From a checkpoint of a small transformer trained on Wikipedia: 4 heads of 128, normalized queries and keys.
MLP neurons of a small language model. Each row is named by its layer, matrix (gate and up: input weights; down: output weights) and neuron, and shows model dimensions 112-239. Each number is 128 + 24 x the weight over its row's rms, rounded and kept within 0 to 255. A neuron's up and down rows have the sign that makes its largest values positive.
After each neuron's rows, "raises" lists the tokens whose logits its output raises most directly, leaving later layers aside.

L5.gate275 [107 143 130 157 132 143 127 156  97 110 104 121 134 112 104 124 175 122 135 147 153 149 133 141 142 114 138  91 114 103 127 153 110 132 152 130 141  99 108 122 120 126 126 117  94 145 149 150 105 145  94 131 109 112 126 141 129 110 147 157 107 124  99 115 137 116 152 151 164 105 177 137 100 126 152 114 188 163  89 162 103 135 180 132 110 181 100 141 121 156 154  97 124 110 119 129 137 135 153 151 142 141 166  88 118 149  89 115 168 151 181  88 157 124 162 180 165 133 128 136 155 176 110 149 163 116 136 129]
L5.up275 [162  96 122  90 116 111 110 152 126  92 106  83 155 131 120 138 114 136 160 150 146 177  85 140 139  97  87 135 110  99 136 148 111 103 135 139 128 130 118 121 124 131 125 135  93 123 148 121 152 114 109 137  86 166  91 126 131 117 126 137 139 110 124 131 151 118 110 137 144 121 115 115 121 102  84 101 182 134 103 197  93 121 164 179 121 182 108 158  87 148 144 105 146 134  93 139  80 125 149 165 124 144 126 110 103 161  86 156 140 125 174 110 118  96 125 149 150 112 162 147 146 173 102 121 153 134 120 114]
L5.down275 [120 100 154 102 105  93 145  95 156 118 121 124 141 158 140 143  98 133 122 116 142 115 130 145 133 134 109 151 171 171 121 115 143 124 144 126 152 139 126 133 101 123 156 134 135 141 103 128 149 152 142  88 114 103  87 142 120 151 160 114 134 164 130  85  88 112  71 133 152 139 106 130 130 152 114 118 103 118 139 139 140 136  72 129 161 104 134 110 140 115  87 149 109 135 110 124  85 115 104 117 138 102 150 122 105 126  98 113  65  86  95 122 114 189 115  83  95 168 158 147  71  85 155  89 128 137 148 128]
raises: " time.", " years.", "us.", "ion.", "board"

L4.gate437 [122 100 167 131 141 155 185 148 185 123 112 142 135 176 122 155 137 126 158 122 113 157 148 112  98 141 140  85 115 135 154 144 138 153 152 175 119 139 137 141 145 100 140 137 122 172  87  99 115 168 140  93 162 106 107 136 127 131 133 196 169 118 133 177 110 130  73 131 148 152 131 136 126 147  88 134 144 142 112 149 159 134 124 117 154 116 125 119  88 119  96 127 104 150 131 144 141 125 136 112 123 136 154 129 118 120 121 142 135 142 167 103 152 188 132 179  66 151 122 123 144 132 158 125 133 136 123  97]
L4.up437 [128 143 172 116 110 152 113 100 132 109  81 144 135 111 139 181 114 154 127 125  80 127 113  91 143  97 142  97 115 170 128 127 144 123 153 131 115 157 143 125 121  96 129 134 150 164 127 104 167 152 145 124 141 123 108  92 136 142 115 184 141  75 116 131 115 149  63  98 137 132  87 147 129 140  97 141 120 106 155 134 159 131 114 100 121 146 131 103 121 118 132 144  92 151 138 151 169 111 106  89 126  91 168 110 109 113 130 137 117 145 141 146 179 202 130 139  75 153 101 143 130 120 126 117 164 119 123 107]
L4.down437 [118 117 132 165 142 116 155 117  78 121  98 104 136 148 129 142 152 109 150 145 198 112 140 111 163 148 143 102 154 104 141  99 124  93 135  98 115  99 126 145 114 124 123 165 116 140 108 124 106 112 146 114 121 118 144 122  92 170 123 107 165  58 149 147 159 125 130 147 114 133 126 122 105 153 144 111 137 139 101 109 106 146  97 125 142 141 109 119 140 119 160 150 118 143 131 151 134  95 126 154 128 144 147 107  93 112 137 110 129 108 132 115 135  76 117 137 156  74 125 126 131 162 120 132 124 148  80 129]
raises: "\")", "), the", ").", "===", ") and"

L3.gate622 [134 126 156 145 156  73 142 151 176 107 137  75  94 172 104 120 125 138 126 109 121 137 118 152 112 126 120 146 137  86 114  87 183 136 119 138 158 155 156 126 103 116 141 117  79 152 140  79 106 120 103 160  90 141 117 164 131 140 124 105 138 117 161 144  96 129 153  89 130 134 143 167 126 114 102 104 117 131 157 126 166 137 126 124 131 118 163 111  93  98  98 148 130  99  96 120 148 173 159 107 112 122 186 102  91 139  94 157 110 121 185  89 134 107 153 207 113 116 113 131 157 168 148 159 114 152 133 142]
L3.up622 [103 144 155 174 129 101  92 135 195  98 147  83 101 152 165 107 130 114  96  83  92  90 121 126 119  83 103 165 111 135 103  90 144 144 114 179 155 158 132 139  78 144 106 114  78 140 138  90 116 139 120 111  91 152 107 162 140 146 135 107 146  97 129 138 138 138 143 102 150 135 125 162 131 128  90 121 156 122 141 136 169 132 118 133 170 163 126 111 119 153 149 148 109 122 138 116 135 157 145 105  98 126 122 119  74 125 126 133 135  98 194 121 135 128 112 144 131 117 121 113 123 153 150 142 154 114 129 144]
L3.down622 [162 109 128 128 147 139 137 113  51 112 122 139 132 119 106 159 137 137 141 136 158 159 161 118 117 136 129 115 121 133 136 127 104 131 145 113 126 160 157  87 152 130 139 142 169 107 124 156 145 120 147 127 133 127 125 100 113 112 139 133 122 161 164 122 176  85 126 142 144 130 145 121 133 143 118 132 123  88 118 113 123  87  94 123 120 122 135 134 120 112 131 117 159 109 117  93 121 133 148 124 146 129 137 142 143  88 103 126 130 154 106 135 123 145 125 107 118 166 118  99 153 116 127  97 131 165 140 121]
raises: " ====", "====", "s==", "s===", "=="

L8.gate283 [ 95 119 107 122 137 130 157 113 144 131 143 113 160 117 131 139 147  97 143 144 118 176 131 162 107 115 135  94 138 140 163 134 141 134 134 120 125 146 107 131 127 128 128 102 131 172 117 126 117 142 117 171 101  86 125  84 111  79 142 164 134 122 123  97 150 128 111 126  81 139 102 116  94 111 118 129 132 105 169 161  96 181 156 161 161 177 104 137 140 103 140 115 110 110  97 120 114 112 102 100 139 127 142 117 152 146 100 110  96 121 140 149 127 149 121 131 137 149 161 110 128 100 126 138 127 135 138 146]
L8.up283 [117  99 114 124 135 142 132 119 107 158 150 104  93 127  96 117 164 155 122 150 137 120 119 114 106  96 178 118 121 127 141 107 150 129  94 146 118 111 110 169 109 121 119  97 116 137 163 105 155 131 149 155  62 147 134 131 134  79 125  98 130 114 105 105 159 151 160 140 134 152 123  96 133 122 123 105 143 103 129 146  99 146 135 175 171 139 104 112 145 101 126 165 153 154  89 134 131 117  80 111 107 137 138  99 110 114 148 116  93 141 124 158 110 137 116 133 124 129 147 125 124 166 108  97 154 147 149 123]
L8.down283 [117 118 169 120 100 109 116 135 169 146 163 126 109 108 159 125 145  72 103 165 136 137  78 134  94 156 115 128 145 124  88 157 140 156 101 167 136 150 163 118 157 150 154 108 105 135 157 145 118 109 174 109 122 110 160 139 145 102 113 177 136 122 132 140 125 206 131 148 142 148 131 139 100 150  97 142 135 121 135 159  92 163  81 150 122 124 139  93 143 141 135 115  99  91 128 145 133 105  67 126 132  97 123  89 142 175 119 113 119 117  66  97 118 118  95 123 121  83 133 132 126  97 138 140 114 142 106  96]
raises: "ev", "por", "an", "ep", "arn"

L5.gate92 [129 106 111 165 135  93 177 121 193 116 125 153 121 201 135 125  98 157 152  98 122 161 109 120 119 150 148 105 162 156 105 153 145 145 142 116 146 138 116 158 168 135 160 114 148 142 116 110  93 122 147 120 118 134  98 118 102 132 138 145 157 150 158 153  75 128  82 106 157 127  94 136 167 136 103 145 101 109 126 136 143 146 110 118 150 108 116  99 106 134  86 129 114 172 131 165 137 146  97 136 130 122 162 107 146 106 133 137 132 157 119 112 177 150 149 147  72 208 143 139  95 119  94  89 143 137 128  73]
L5.up92 [135 151 127  62 134 142 130  83 131 155 154 131 121 114 126 117  93 174 130  93  71 122 137 164 121 112 150 126 110 150 123 124 151 138 114 116 123 120  81 116 139 147 184 117 158 153 161 121 156 136 141 141 176 134 157 123 189 154 137 143 121 121 131 146 110 138 114  92 136 125 160 124 137  78 114 190 101  92 127 151 139 149  96 127 137 132 129 121  99 135 111 107 136  94 123 111 146  98  96 120 112 115 131 165 159 123 150 110 122 129 146 108 122 173 124 122 115 111 131 152 104 114 141 110 140  99 153 139]
L5.down92 [ 83 160 145 125 112 165 159 148 184 119  83 130 148 140 103 145 133 129 131 134 139 139 141 126 130 103 143 117 136 107 158 142 141  96 128  64 141 106 153 155 158 136 130 135  95 122  82 120 111 136 100 122 128 141 107 116 127 135 114 140 201 139 132 145  63 116 111 131 144 135 127 138 141 157 140 166 143 134 122 117 127 141 102 112 139  87 129 150 129 110 106 131  93 141 134 153 114 153 150 130 144 121 134 118 140 118 129 107 154 154 122 113 139 129 129 132  63 155 146 114 130 107  90 156 112 133 129  80]
raises: "), and", ").", ") and", "ia and", " while"

L4.gate24 [127 134 147 164 106 127  92 116 120  97 154 149 199  66 107  94 163 106 133 140  94  94  94 130 128 138 131 137 177 120 124 109 118 115 138 144 134 184 135  99 136 136 159 125 151 108 126 112 116 161 133 131 131 160  83 163 150 102 133 149 134 102 125 111 178 102 149 130 124 158 121 139  95 125 158 102 175 128 129 123 140 107 176 141 107 113 142 147 129 125 142 119 133 104 100  96 161 119 116 144 135 123 112 100 137 119 108 119 141 103 177 120  85 140 134  76 135 114 108 131 136 171 126 113 122 129 128 154]
L4.up24 [ 94 133  98 154 127 116  86 147 151  93 105 103  75 101 141 143 143  85  99 162 148  85 117 130 104 107 165 174 105 107 155 118 112 114 153 161  87 108 155 104 115 174 140 153 157 169 123 136 129 134  88 180 115 157 130  67 107  86 116 131 156  89 147 160 168 122 114 120 152 147  93 161 111 116  79  92 118 101 113 118 120 107 151 126 114 156 125 115 144 116 154 122 104  92  89 133 134 150 124 104 134 133 128 132 117 117  97 110 130 103 189 116  89  88 125 116 178  90 120 139 143 159  92 148 139 139 132 130]
L4.down24 [119 108 118 131 106 105 169  92 159 119 131 109  82 154 136 144  82 119  97 137 121 160 131 100 129 145 133 100 131 149  97 126 129 145 126  91 147 136 113 178 110 117 121 105 125 144 136 155 130 154 154 117 125  82 146 139 120 164 119 117 142  86  96 160 123 138 131 120 147 132 155  82 135 147 118 109  91  86 129 131 149  94 113 168 133 124 115 165 160  94 150 105 145 116 140 122 116 107 137 100 122 104 118 120 143 140 147 107  82 133 145 103 130 134 145 116 100 181 145 115 136 141  77 111 127 119  98  88]
raises: "ate.", "us.", "ity.", " him to", "ics."

L8.gate270 [ 86 124 158 208 139 148 106  71 129 152 131 170 102 149 178 129 127 127 110 104 104 176 131 141 154  98 128 108 130 155 113 146 148 124 171 128 141  98 156 133 101 139 145 118 129 172 122  95 151 106 101 157 129 107 132 116 161 135 128 160 128 144 121 139 142 115 140 164 120 155  85 153 163 122  98 112 110 112 143 159 112 121 106 164 124 139  84  70  90 131 159 109 130 147  93  85  99 103  98 166  85 132 140 129 107  97  88 119 117 152 116 149 152 133 152  84 171  83 151 122 114 103 116 104 125  99  83  84]
L8.up270 [121 128 115 128 120 109 129 130 139  99 142 125 141 125 131 126 137 125  87 108 156 119 119 134 155 121 194 153 108 118 147 122 167 130 112 104 104 174 187 107 106 152 142 131 117 138 187 128 120  93  74 109 134 156 117 152 123 115 113 148 128 141 143 115 116 118 135 130 124 167 128  67 105 143 139 155  90 120 160  65 130 124 108 165 147 163 124 167 145  99 101 142 158 114 120 170 154 155 123 156 115 103 129 118 123 117 119 132 133 178 138 131 114 100 117 159  67 135 130  93 106 129 117 110 126 125 111 125]
L8.down270 [139 121 107 116 132 167 120 102 138 146 131 129 106  66 155 131  88  88  90 162 119 138 121 117 109 109 164 136 156  94 153 126 151 110  89 114 156  86 112 109  82 159 143 113 118 121 122 127 120 157 139 132  86 126 132  98 103 110 138 134  86 105 106 148 130 138 134 139 135 115 154  99 140 107 141  94 110  94 125 157 153 111 122  88 143 141 158 143 180  98 123 141 128  91  69 139 114 156 160 165 109 121 185 123 119  82 120 133 114 130 135 164 122 110 121 134 161 157 136 122 104 104 161 150 142 115  97  85]
raises: "er", "ter", "erous", "er and", "er,"

L3.gate125 [113 130 124 156 145 126 124 111 157 157 109 160 180  86 164  95 114 138  98 166 153 151 100  72 121 143 113 139 152 125 118 155 143 138 113 141 112 127  99 165 127 150 110 157  82 127 164 159 127 126 152  90 123 160 144 123 173 107 107 121  96 159 144 142 109 116 146 125 183 151 142  96 135 111 131 116 136 108 110 149 102 123 148 117 135 107 116 146 125 128 149 111 118 119 112 119  90 144  88 138 143 134 144 149  98 130 182 130 123  79 104 147  98 158 121 134 123 147 172 130  93 136  84  91 103 129 110 158]
L3.up125 [ 87 155 166 117 151 149 147 149 125 129 161 141 125 116 182  99 103 202 134 152 104 154  99 117 173 163 124 161  99 127 131 120 154 105 143 156 125  92  85 126 160 175 120 101  93 109  86 104 133  98 128  97 214 180 111 183 136 127 100 130  97 176 129 116 123  99 166 134 123 124  94 139 136 122 114 156 135 128 114 163 107 109  74 152 187  86 119 116 125 117 126 112 125 121 122 129 112 115 136 167 146 150  71 172 134 135 114 155 133 133  98 114 128 118 163 100 119  82 130 119 133 127 119 109 131 131 113 126]
L3.down125 [126 130 144 113 100 124 144 128 165 113  98 115 114 152 141 149 114 107 136 146 100 126 112 143 115  98 123 142 117  77 107 126 144  87 147 147 123 168 137 158 162 115 133 126  78 159 114 146 105 106 135 119 145 125 120 146 136 144 102 140 141 150 148 112 120 113 109 136 128 129 111 118 125 105 145 175 119 154  91  97 154  97 159 173 123  77 155 104 157 127 163 165  89 131 124 113 135 142  95 169 127 165  78 166 112  67 127 134 137 176 178 149 106 187 135 140 128 135 141 110 163 181 133 105 107 120 110  87]
raises: "ists", "ality", "ble", "ers to", "ally"

L4.gate72 [122 111 114  93 120  93 169 144  97 111 108  84 131 140 155 127 110 144 132 104 110 129  56 130 152  97  86 123  96 137 167 144 129 113 123 145 136 114 106 169 130 123 107 161  97 161 121 137 140 126 178 108 163 140 132 128 131 118 164 143 140 141 136 120 175  99 130 117 100 136 180 103 119 157 116 126 168 151 128 107 110 117 109 125 123 161 109 128 118 127 122 114 137 179  90 165 161 113 162 119 138 178 143 127 110 147  87 134 131 147 110 142 124 155 168 110  95 130 128 131 140 137 111 144 171 134 139 106]
L4.up72 [101 167  85 155 112  84  90 113 141 149 102 108 117  81 118 123 107 132 158 132 117  71  79 164 181 154  84 134 146  96 134 163 138  95 131 135  82 119 119 150  92 152 154 140 119 115 131 136 148 152 160  93 135 150 128 182 128 151 125 141 111 119 104 115 126  94 130 115 124 109 158 111 152 133 178 155 151  92 142  87  98 110  66 144 139 130 123 144 148 118 116 156 125 138  68 154 141 123 151 133 114 151 115 142  92 148 155 135 148 115 102 128 145 143  97 117 154 118 111 129 117 121 137 135 157 158 127 121]
L4.down72 [105 117 133 149  89 126 105 111 105 134  87 122 124 140 143 123 104 124 105 139 132  73 133 149 119 165 147 157 147  88 117 118 137 123 124 149 143 129 144 112 116 170 120 152 180 125 132 155 145 117 182 123 121 127 131 182 151 138 112 140 128 142 134 104 171  94 144 142 119 131 191 148 141 155 136 127 177 100 173  98 109  90  88 184 158  94 128 147 120  73  88 149 122 122 102 128 142 131 153 118 108 132 114  97 188 133 121 127 132  92 132 145 142 140 115 134 119 106 117  83 155 122 100 106  97 144 148 133]
raises: "\")", "\" (", "”", "\",", "\""

L4.gate459 [150 131 121 135 129 145 171 111 190 141 148 119 114 148 113 123  78 152 138  66 105 141 102 114 100  90 122 156  99 139 120 149 128 113 131 100 125 129 113 167 132 128  74 132 106 136  98 138 169 134 172 104 182 106 125 114  95 154 103 139 122 165 170 125  62 147 102 112  88 136  65  97 133 116  77 178 139 133 158 121 132 141  76 131 132 139 122 104 138 101 127 122 136 129 140 131 137 138 102 119 109 143 122 115 144 120 140 118 134 156 133 153 158 137 133 112  63 147 169 117 125 115 153 114 122 168 124 145]
L4.up459 [102 113 139 128 130 158 161 110 174 152 124 148 164 186 148 127 101 149 131  92 114 105 143 118 139 132 130 107 111 126 128 116 112 132 136 122 130 126 147 135 123 121  71 149 106 179 125  87 118 131 186  94 152 132 156 140 110 125 116 128 133 128 108 146  81 155  60 126 122 143 103 108 127 176  96 125 114 143 103 139 151 129 145 110 135 128 162  92 103  99  94 119 124 133  98  96 144 102 145 118  95 127 137 146 157 136 119 119 120  79 126 127 138 175 151 132  73 185 149 128 103 149 126  85 123 147 155 124]
L4.down459 [120  94 121 167 140  80 151 127  86 105  90 100 123 131 123 145 154 116 113 128 186  97 112 121 141 108 154 165 147 109 144 148 133 112 177 139 116 115 158 166 138 127 162 150 143 115 106 119  92 126 147 129 110 127 120  90 103 183 153 146 127  78 151 133 179  73 123 139 121 137 139 113 157 147 140 141 143 156 162 124 129 114  66 159 140 111 137 123 136 124 155 126 135 133 129 132 117 115 121 126 188 146 135 129  95 117 103 133 128 128 146 145 140 101 120 129 119 129 126 136 102 143 150 101 114 123 102 100]
raises: "\")", "s===", "====", "\" |", "), and"

L8.gate297 [154 113  85 124 119 158 147 139 189 121 142 117 162 142 106 126 121  99 117 187 107 122 148 112  58 137  84 110 128 144 145 138 136 119 190 139 143 120 133 137 134  99 185 127 141 153 148 150 146 119 166 182 147  85  85 149  95 103 147 111 107 110 129 134 130 105 132 137 137 131 117 150 181 161 154 132 147 134 143  88 108 144 114 115 146 141  93 125 194 104 126 152 119 100  84 108 107 162 134 142 179 171  95 133 129 155 118 141 149 111 135 121 139  99 107  96 134 104 142 122 126 118  97 134 123 142 141 127]
L8.up297 [144  81  85 140 102 140 175 120 133 135 118 143 144 155 136 127 174 137 207 138 139 137 139 142 129 139 110 144 135 134 125 148 122  98 126 105 125 139  78 145  78 153 133 103 155 138 108 151 147 152 165 163  85 120 158 120 111 161 134 151  82 168 125 119 123 143 103 147 126 126 168 123 137  96 104 117 115 109 121 142 135 138 102  78 132 147 137 107 142 131 154 121 118 111 107 125 110 165  83 141 125 151 153 158  82 131 182 140 171 127 162 112 125 124 151 189  94 147  98 139 103 108 120 141 134 124 111 150]
L8.down297 [160 133 109 107 132 111 107 144 142 124 137 135  90 149 156  98 107 150 105 171 123 128 123 126 119 170 135 131  66 135 109 114 148  70  56 145 133 147 112 147 151 140 137 112 129 131 140 138 113 122 112  83 142 125 110 156  63 134 121 115 117 156 126 132 155  99 132 166 115 128 129 130 177 131 113 102 100 151  98 113  95 116 127 109 106 114  90 125 113 133 119 142 122 141 109 144  87 127 154 108 152 149 148 138 152 162 114 164  90 124 124 138 108 126 120 131 152 135 170 142 128 109  93 137 120 123 105 112]
raises: "ty", "ics", "ics.", "istan", "ia | "

L6.gate9 [105 152 125 137 146  98 129  82 140 116 108 119 116 139 128 141 142 127 139 107 134 158 109 154 116 106 136 132  73 130 114 129 131 205  93 163 117 123 130 111 158  77 131  86 104 161 126 112 146 176 134 141 102  98 140 124 127 110 115 159 107 132 121 166 137  80 105 130 128 127 142 149 188 141 119 154 117 141 138 133 127 162 151 147 151 120 135 170 125 114 142 147  97 101 130 165 139 141 151 153 134 182 173 111 120 115 108 125 115 112 161  91 172 139 135 147 133 132 142  77 124 135 124 135 132 118 103  88]
L6.up9 [ 88  92 110 136 136 122 130 119 116  92 122 114 161  90 106 117 139 152 114 145 110 156 156  94 112 130  88 128 112 138 117 122 116 166 135 108 107  90 106 125 162 163 117 137 147 126 102 119 113 109 110 118 118 131 109 110  92 135 160 112 150 145 111 149 113 137 121 110 150 139 126 117  87 128 156  76 129 113 113 136  96 113 158  85 136 134 164  80 140 118 143  91 137  90 149 119  83 111 155 111  97 135  90 140 165  97 116 148 148  97 141 150 158 113 165 142 125 148 180  95 118 107 106 113 156 154 124 107]
L6.down9 [109 169 113 111 163 125 157 103  86 109  84 142 132  79 123 130 104 176  98 132 150  83  94 136  79 159 156  81 162  86 146 137 113 142 163 123 120  87 107 104 107 140 138 131 155 108  97 168 180  87 169  68 111 119 117 167 152  95 147 144  86 134 120 107 152 127 124 121 160 115 139 151 132 160 118 131 178 108 142 110 161 116 129 115 105 110 148 148 170 130 120 105 127 132 132 125 127  92 127 118  99 140 160 125 101  78 103  90 122 174 124 113 134 136 122 125 151 114 135 133 152 156 117 114 146 103 140 141]
raises: "ising", "ous", "ise", "is", "ize"

L6.gate561 [149 152 144 109 142 119 140 156 109 156 126  80 153 165 133 110 156 141 137 141 143 112 121 100 137 143 118 162  98 110 116 163 121  70  97 146 146 122 131 163 160 100 133 118 167 131 142 126 108 134 134 125 129 157 135 104 129 134 170 154 154 132 121 145 107 109 176 131 132 194 164 177  80 135  97 107  89  99 114 108 102 130 163 127 140 157 126 163 128 154 132  89 158 127 139 101 169 116 151 139 112 116 169 132  95  64 132  57  87 135 123 157 167 109  96 140 101  80 159 120 130 107 122 143 140 122 152  56]
L6.up561 [180 130 161 166 143 101 146 188 162 113 130  84 119 105 134 121 145 135 150 143 131 135 124 118 142 147 192 140 119 124 108 118 128  75  94  99 127 142 137 156 137  93 169 144 115 101 137 119 121 103 131 167 116 125 138 116 154 123 154 135 155 109 127 146 120 132 127 132 144 147 164 140 157 100 116  98  53 137 130 124 178 123 129 104 102 119 128 127 139 160 111 104 143 105 152 139 125 111  92  94 130 150 101 132  68  97 154 109 128 101 130 158 163 121 102 154  86 148 164 124 165 126 101 145 154 128 131  97]
L6.down561 [132 106 135 154 163 114 135 122 133 142 143  94  65 148 141 119 131 118 136 134 122 137 116 121 136 152 131 139  71 133  86 129 105  99 120 140 122 129  99 139 118 172  62 139 120 144 162 122 149 147  94  98 117 121 128 141  65 134 156 126 110 142 102 109 158  86 170 131 158 124  86 159 108 117 127 136  80 113 200  72 173 108 107 110 140 124 160 139 130 128 145 144 139  90 105 111 124 156 114 111 114 118 139 133 168  76 128 169 124 107 169 127 150 125 111 131 118  90 152 160 156 134  60 125  94 120 107 127]
raises: "ics", "ations", "ations.", "ics.", "ation |"

L8.gate565 [101  85 126 167 172 151 114 110 111 187 119 150 121 129 154 120 114 132 128 166 116 109 133 128 126 143 135 109 143 119 120 139 133 196 143 143 128 116 129 113 105 117 131  99 135 143  93 115  97  92 142 134  94 157 134 157  80 118  81 171 109 131 141  87 117 104 152 119 141 104 110 172 141 151 177  62 135 116 142 136 137 137 128 101 101 135 151 146 130 114 140 151 101 123  89 117  92 163 144 128 146 147 175 115 142 162 106 125 152 126 192 128 158  87 160 123 120  86 155  93 141 136 121 123 138 132 122 110]
L8.up565 [133  94 143 158 167 117  99 128 142 102 131 115 110 157 129 162 117 131 159 148 152 185 122 150 147 138 153 152 110 122 103 100 174 150 107 120 147 172 123 133 143 133 170 108 150 109 100 109 120 119 105 166 102 132 144 144 112 110 119  91 138 121 157 140  91  87 131 146 134 134 160 135 109 115 150 125 134  89 119  84  88 116 117 171 116 144  72 116 140 102  99 143 145 128 134 162  96 113 162 142 134 176 126 141 128 146 141 170 140 104 130  92 149  90 113 111 173  55 146  94 127 128 159 128 160 125 100 178]
L8.down565 [116 141 100 132 125 105 151  79 136 109 131 108 119 128 113 129 125 129 129 138 161 109 137 147 105 140 134 119 142 151 157 165 110 101 161 130 101 164 156 126 118 166 105 110  89 137 146 125 136 108  93 141 145 119 105 117 137 151 114  80 132 162  85  91  72 116 131  92 110 116 155  97 109 104 136 136 120 141  76  99 155 149 118 143 159 121 115 142 137 127 141 139 139 137 128 125 162 103 102 128 143 103 128 160 176 123 177  97 121 131  89 114 126 150 136  75 134 157 113 102 170 156 144 105 104 157  98 121]
raises: "===C", "===S", "===", "===M", "s==="

L4.gate569 [119 120 129  95 173 117 151 126 118  97 127 125  90 154 146 112 144 167 105 116 159 159 129 128 141 142 151 120 112 131 163 117 154 104 113 148 130  99 162 154 109 131 139 124  95 122 119 133  93 151 148 133 157 133 103 126 158 139 155 140 119 106  78 122 154  98 123 143 148 131 117 147 153 129 141 160 102 150 132 165 135 102 182  89 114 149 130 147 128 146 169 124 156 132 123 126 127  86 177 115 105 162 127 113 142 155 151 122 106 140 117 158 144 188  91 154  89 183 136 121 107 124 136 147 146 122  99  89]
L4.up569 [109 127 122 132 160 125 146 137 105 117 113 119  80 113 134  64 145 144 124  99 146 122 167 124 120 109 141 129  93 118 129 128 132 105 155 175 134 106 124  96 142 137 107 110 136 104 111 162 106  88 115 150  93 111  97  76 160 166 155 125 108 149 116 105 135 129 185 116 145 102 165 124 107  89 128  88 127 132 161 123  83 145 199 116 127 157 193 172 135 150 167 145 156 137 122 135 130  71 169 130 125 139 146 148 134 157 101 106 163 121 143 138 120 101 126 167 123 184 166 114 143 133 132 135 146 106 111 138]
L4.down569 [103 110 141  98 125  97 137 108  91  86 155 158 101 127 110 128 143 128 132 123 104  88 157 175 180 105 141 118 142 120 115  90 130 116 167 123 163 143 122 112 131 105 157 148 109 141 104 169 139 117 131 135 127 113 110 120 129 130 149 107 107 139 126  69 146  67 148 135 104 113 116 133 119 103  88  60 125 126 124 141 140 132 133 112 109 130 128 142 120 133  73 151 106 130 112 146 115 119 167 127  85  87 133 116 125 107 117 122 163  97 132  97 113 115 133 133 187 129 127 160 118 134 148 137 137 145 138 114]
raises: "===", "s===", "==", "s==", " ==="

L4.gate642 [ 95 131 160 157 185 125 120 144  86 127 124 123 124 124  70 125 142 120 109 122 103 164 110 119 149 127 116  96 145 144 164 145 143  87  91 172 138 116 111 125  88 136 162 137 116 134 108 153 121 130 134  97 128 132  73 119  96 116 179 151 138 126 140  89 153 103 112 124 149 142 133 136 145 142 181  90 161 115 129 127 124  88 140  93 113 157 113 148 141 170 154 119 138 120 114 113 128 113 133 112 119 127 142 117 165 159 100 133 132 107 146 145 153 172 110  84 139 155  95 133 129  93 166 142 156 100 106 125]
L4.up642 [135 119 116 119 122 157  99 138 141 150  98 102 138 111 119 117 158 125  85 142 137 151  76 160 215  76 103 131 107 138 104 119 106 126 134 148  86 147 128 120 149 151 155 163  97 122 120 124 161 144 127 180 139 131  80 121 151 117 145 109 115 124 135 129 164 141 128 149 140 117  82 122 120 123  87 165 132 127 112 205  97 130 175 130 155 109 181 152 110 137 126  72  95 120 164 148 146 134 121 137 149 185 108 121  83 135 133 100 129 149 136  98 152  87 125 122 140 112 111 127 122 171 100 119 103 109 131 160]
L4.down642 [144 107 127 161 113 118 129 130 130 107 148 131 103 148 117 101 136 148 140 137 122 108 128 153 107  91  88 100 152 128  94 101 107 159 148 156 133 117 140 122 127 112 126 130 134 127 135 133 122 126  97 111 146 126 160 153  86 112  76 130 168 171  89 106 139 147 141  92 152  91 140 137 152 116 110 131  86  84 133 128 119 125 124 166 134 171 158 125 145 119 122 129 152 158 101 131 110 117 172 137 167 162 161  96 129 137 125 165 109 133 136 105 141 151 101 142 157 105 139  84 136 111 114 101 141 102 136 146]
raises: "m.", "ity.", "ics.", "e.", "on."

L4.gate15 [131  68  73  57 105  85 132 133 119 131 112 135 142 117  69 134 125 100 119  95  82 144 150 151 113 132  71 151  73  98 135 121  84  91 152 136 148 170 140 137 121 145 129 115 122 102 142 135 148 117 162 146 157 160 145 135 148 167 162 143 113 127 113 128 120 112  88 139 149 137 105 124  75  96 133  98 170 149 121 142 152 110  94 158 136 141 132 130 134 110 167 132 140 127 120 151 143  99  90 143 125  96 146 134 123 163  89 111 105 119 130 129 119 115 136 139 124 105 136 138 104 158 141 168 103 145 144 117]
L4.up15 [124 106 151  88  80 130 156 145 159 157 139 128  89  89 141 103  92 110  86 118 106 135 109 154 122 125 138 165 128  91 148 124 114 100 149  94 140 124 128 137 121  84  41 102 110 154 113 181 128 144 184  90 131 122 137  95  69 140 142 124 111 173 132  99  94 149 113 120 117 155 141 122 108 124 139 109 153 144 146 130  66 110 107 157 129 125 150 112 153 132 142 134 169 115 142 146 124 152 131 154 145 103  83 163 146 158  96 133 120 163 138 139 159 111 130 117 120 143  84 155  80 142 115 144 134 130 146 139]
L4.down15 [143 128 181 187 111 125 150 134 133 133 116 120 149 116 176 149 137 173  86 132 175 121 112 117 147 127 152 113 117 147 143 110 169 129 159 145 136  94 135 156 130 109  99 150 156 121 134 117  99 136 104 112 104 119 124 160 125 121 123 152 118  62 119 124 200 112 141 121 129 115 151 129 132 169 135 141 137 129  96  93 122 118 135  81 139 115  91 136 173 111 153 133 102 127 134 136 127 119 142 129 159 135 129 127 121  99 125 123 144 147 144  95 125 130 145 134 135 165 139 105 118 112 134 132 146 130  95 150]
raises: "\")", "\" and", ",\"", "\".", "\","